MLP neurons of a small language model. Each row is named by its layer, matrix (up: input weights) and neuron, and shows model dimensions 256-383. Each number is 500 + 50 x the weight over its row's rms, rounded and kept within 0 to 999. Numbers have three digits each.
A block is one neuron, or neurons of one layer that tend to fire together. After each block is what it responds to, as a language model described it from the Wikipedia text at the highest values.

L3.up451:585389558512487487432432477423440572541489479419450553499509518568445454504583457518502445535440485479463491526508588466419491526434398467594471601512545515504525442360404475523496447543505447605522524437527490561508543413530560488465561415522500442482460534447490491495525454510499596507455545578511466529454536599522507427516472492497519409520537460458488544513500521439489540433611
Description: Date-introducing prepositions. Prepositions such as in/on, and sometimes month names, that open a date in biographical or historical text, as in "opened in 1993", "on 21 February", "In October".

L5.up42:565505558503490506552470544422564445505460427526556513442534510473522431462542527494493489462484534448431459569604534550403468479556415420474499508419452555519470502426467443559537530610443496571417449490431476456542557448396442536454593476502540554445459435431497479477493420528424480504470496515474509445426502561433407464540428522438527436458547416535496490502530492474463549535519
L5.up59:500428485482488466468486588564498611557510502554513485509524518514470509574559544526486574429514539507539514566597525511440450513537544546539505420421470360503459476451558479499456448553500491489451435469412572602477573455513529527478610594446499555474592485439406558592540494425507484519473523509462477566493414522454482406531490494532588539615491493461562413586505583455516527511468
L5.up144:522503477576500424470547515452492548461506387441521529520416508491451533572513426480478452502425571472543453536553532458454550469495485462536486475486443586580526547497566414550517450495518561498559508448530406508481540436523481554489569468457655498570521481431548482508529546463513519492463444461504489518501491506400387470549537468575536454597531515488408552557435510542581532500477
L5.up176:479455457555576554516523467422556465550478547486539452512442559479559517534448480504333492520455467499534578499470419550560512483447557481444542540444537512453470537406573460602465548511497457531600490389467496529425492498526531536506528496522436507515488469410556505535550427399471566543489482523543493538450556449411480448506451606528479487406482468478561511429430503598542418399466
L5.up278:532534474608528532458471551541486512452558577463607450520559484428519454429420492557474523488463551501472502523565554548414542501533487418474478461482465487493491459522410581547528554427486421383510460415516547511556609559394443584456537548432504588560668484562495502538496418516531592490491537425455430522478409460466539409551400516487519537600447536446534571451415475607446520434508
L5.up357:485522568519491558550534464487526543524547428491452484553522491539474460537464548468492526474569422509454496427435484416433580456503564443567621447509516459548602510535484470500480466462537497522487530488500499510518477425480583512532444584507479426511555461446474503445547466470467576582524580442472459541450493573560468438530596500552490464519512448454490534472540383446559514477509
L5.up489:458492499535509494540504422522471543449427507511470508519460454508511511536480510502439535421460538564511490505522548479559421586430437538516482567501491515512517536497502567475528605483601612475523508485485400468557473515510528537505553460494546506456524508579611493478468529450399540450417453534471485574533549462486443405516451524566535487552555480547451535578494465487496487528636
L5.up564:530509547516529423470442520539569550436480503561525386563485548491599490503541507535449566538409575500529473451476537398479409514517492463576476440523498447437533433438454487476518480495495604517565457532455462483436497493471581491413523544447562510462425592480452534420490412483507510482466561406495432515558571453482542448438580592587412496623500421530580479580574485450553466364468
L5.up588:438504419472555433525439576470436464447429525398426495515488492521511494561426454515581494499483541524432597531600426590448569441464413445575485517521556416506511497471485502540557488495496464496528485511524557469538441531514409520439556536554476552500498496549479612561491465427533574444482500431445527442533516489453512471523516539457521509568595504455539562558482535547473493496536
L5.up664:500532513462526552523512501623398583497645530529501488548539499489399518488523472564496533529491467535435521509467486438461444429473473449601484453468540470523370435490456524500468460528411591467472516503401553549450462476427459530478585431475499505473466512473447551540551420470490552539518576444509577522468515588514523611555428558586482485481496464568577460472586506506557488433483
L5.up700:514529471605546543446433435498451558481517459446431414444600524527440459560560420632545499554509454563465552474489593407537500555502472461521545520477458520526509583477405485478536492466436585502542494432483547522491553477505452505491572497495480501496604491530477497543496387455522510485488444538465599555475467620456473527480460605525495488561523497501535546459571553543510515465526
L5.up743:509412498594523463479483485545524542548544465498436512441536478515486488484501528594479521523503427580523521491459476500480474483412486402487480440417398522494504576491513437453521435520480495510487533379405485662464595395556546480498532520465552550562512535462483521469472474538546479439492563518527538518498512556478446406503467521460538579500491522458605546487494551418522533436447
L5.up954:526459527541486510507496542501420565612401485511492489533532488522516471495533532620516490546500458624431517497397580539499491534471467455552500517503560487454430449547475506499490549436437628377520458506478454522524569519488531458524559510510516581530541446508501565569520453536452521449477448530374552492485415554634397446450553609427568563539547466489519478469529447455568523492574
L5.up1060:550492501655530534496526492479378525533446523485521427498488440480567504534502473494470512572489483544509527592493509580452476499533564381481508484518530464445473494495537517470533487366560543530573585393433511468594391615507413476479542501487537602486547581496538471550477539526435550481520553503530520537474477423422516495558491529549388604603584464509574560553501579533425526561478
L5.up1179:572438444572530504456433493510488552493487493493412543479589595500458576528540551566507514487531450507447489547380512556474470489498529406503577550430493517495482505473509501500426444538475487450543501468423522494565481460513596507420489505452520559478523527463527532690409466453510448486449481482435505498478402469468509430509540537578532466552534500439547519527484490493514519580628
L5.up1229:486444503492582577486524462520486559464540499448519433443497503599479368505493516522436494509481517547445488576557555554507576567466403513449479601566570547496583511458583484536478541562514429495511513465541578399543499513492585513472504488457518448505440437452385579387480500511388549611543492502358495513507473412466454559473418546492583432567567486521520484502527489482487490468552
Description: Year-predicting position. Tokens right before an upcoming year or century, such as to, until, in, the, the space before digits, or a month name, in dated biographical and historical text.

L4.up813:585500456430590527453392591457464501560463497405511506485460468519421445471548504577531520399541446535618457469455588458442519502528541527525419518528518482499428524477444509521560543524428415571497517488509496514599499557447462524462605498580506474443511532493474559453513499502440576481455460460486533513520460490507534456555509625434517491559504466440571488481466461430501475519467
L4.up852:514462499514472518511504527431435503495522480451450603467528579530442534432557476568501504550450477538527447473431542590449525481526480417609497453455493432508451444439412440479513498525429566485533546460516477559492590430488537534477494485500545521429438495454478575506530470552466493436460493531434522446408514618440485496540473513508597574529516492510575498577549491453476553443507
L4.up872:574539408539487599548488532447515420629534505531448579520457665522455499533529418519488520531553504557538513506482489566493487479465505485483461439400612463478463550480440459465565359485556464438483428539572441492499521491540562504433450557437491475454476440462468564466560487451480524502378549534458489487573504565494539468566538543428484530569571522527504493523558465418517540477542
L4.up1199:579555474481481563479483454473466578556473583440520469510539494447411498514538526563536504549469521573459602450473489509486467476500493527572489426467511478551506589524497570546614570533426488571513532535489444545536471486535544496399640466540552575563389507449552446554486493496432551509484498482550499416590478539506488503541425567474513449505577472521556437456547419520509512399509
Description: Date-introducing prepositions. Tokens just before an upcoming date, after event verbs in historical or biographical prose: prepositions like in/on, the space before a year, a month or day number (established in 1976, died on 20 August).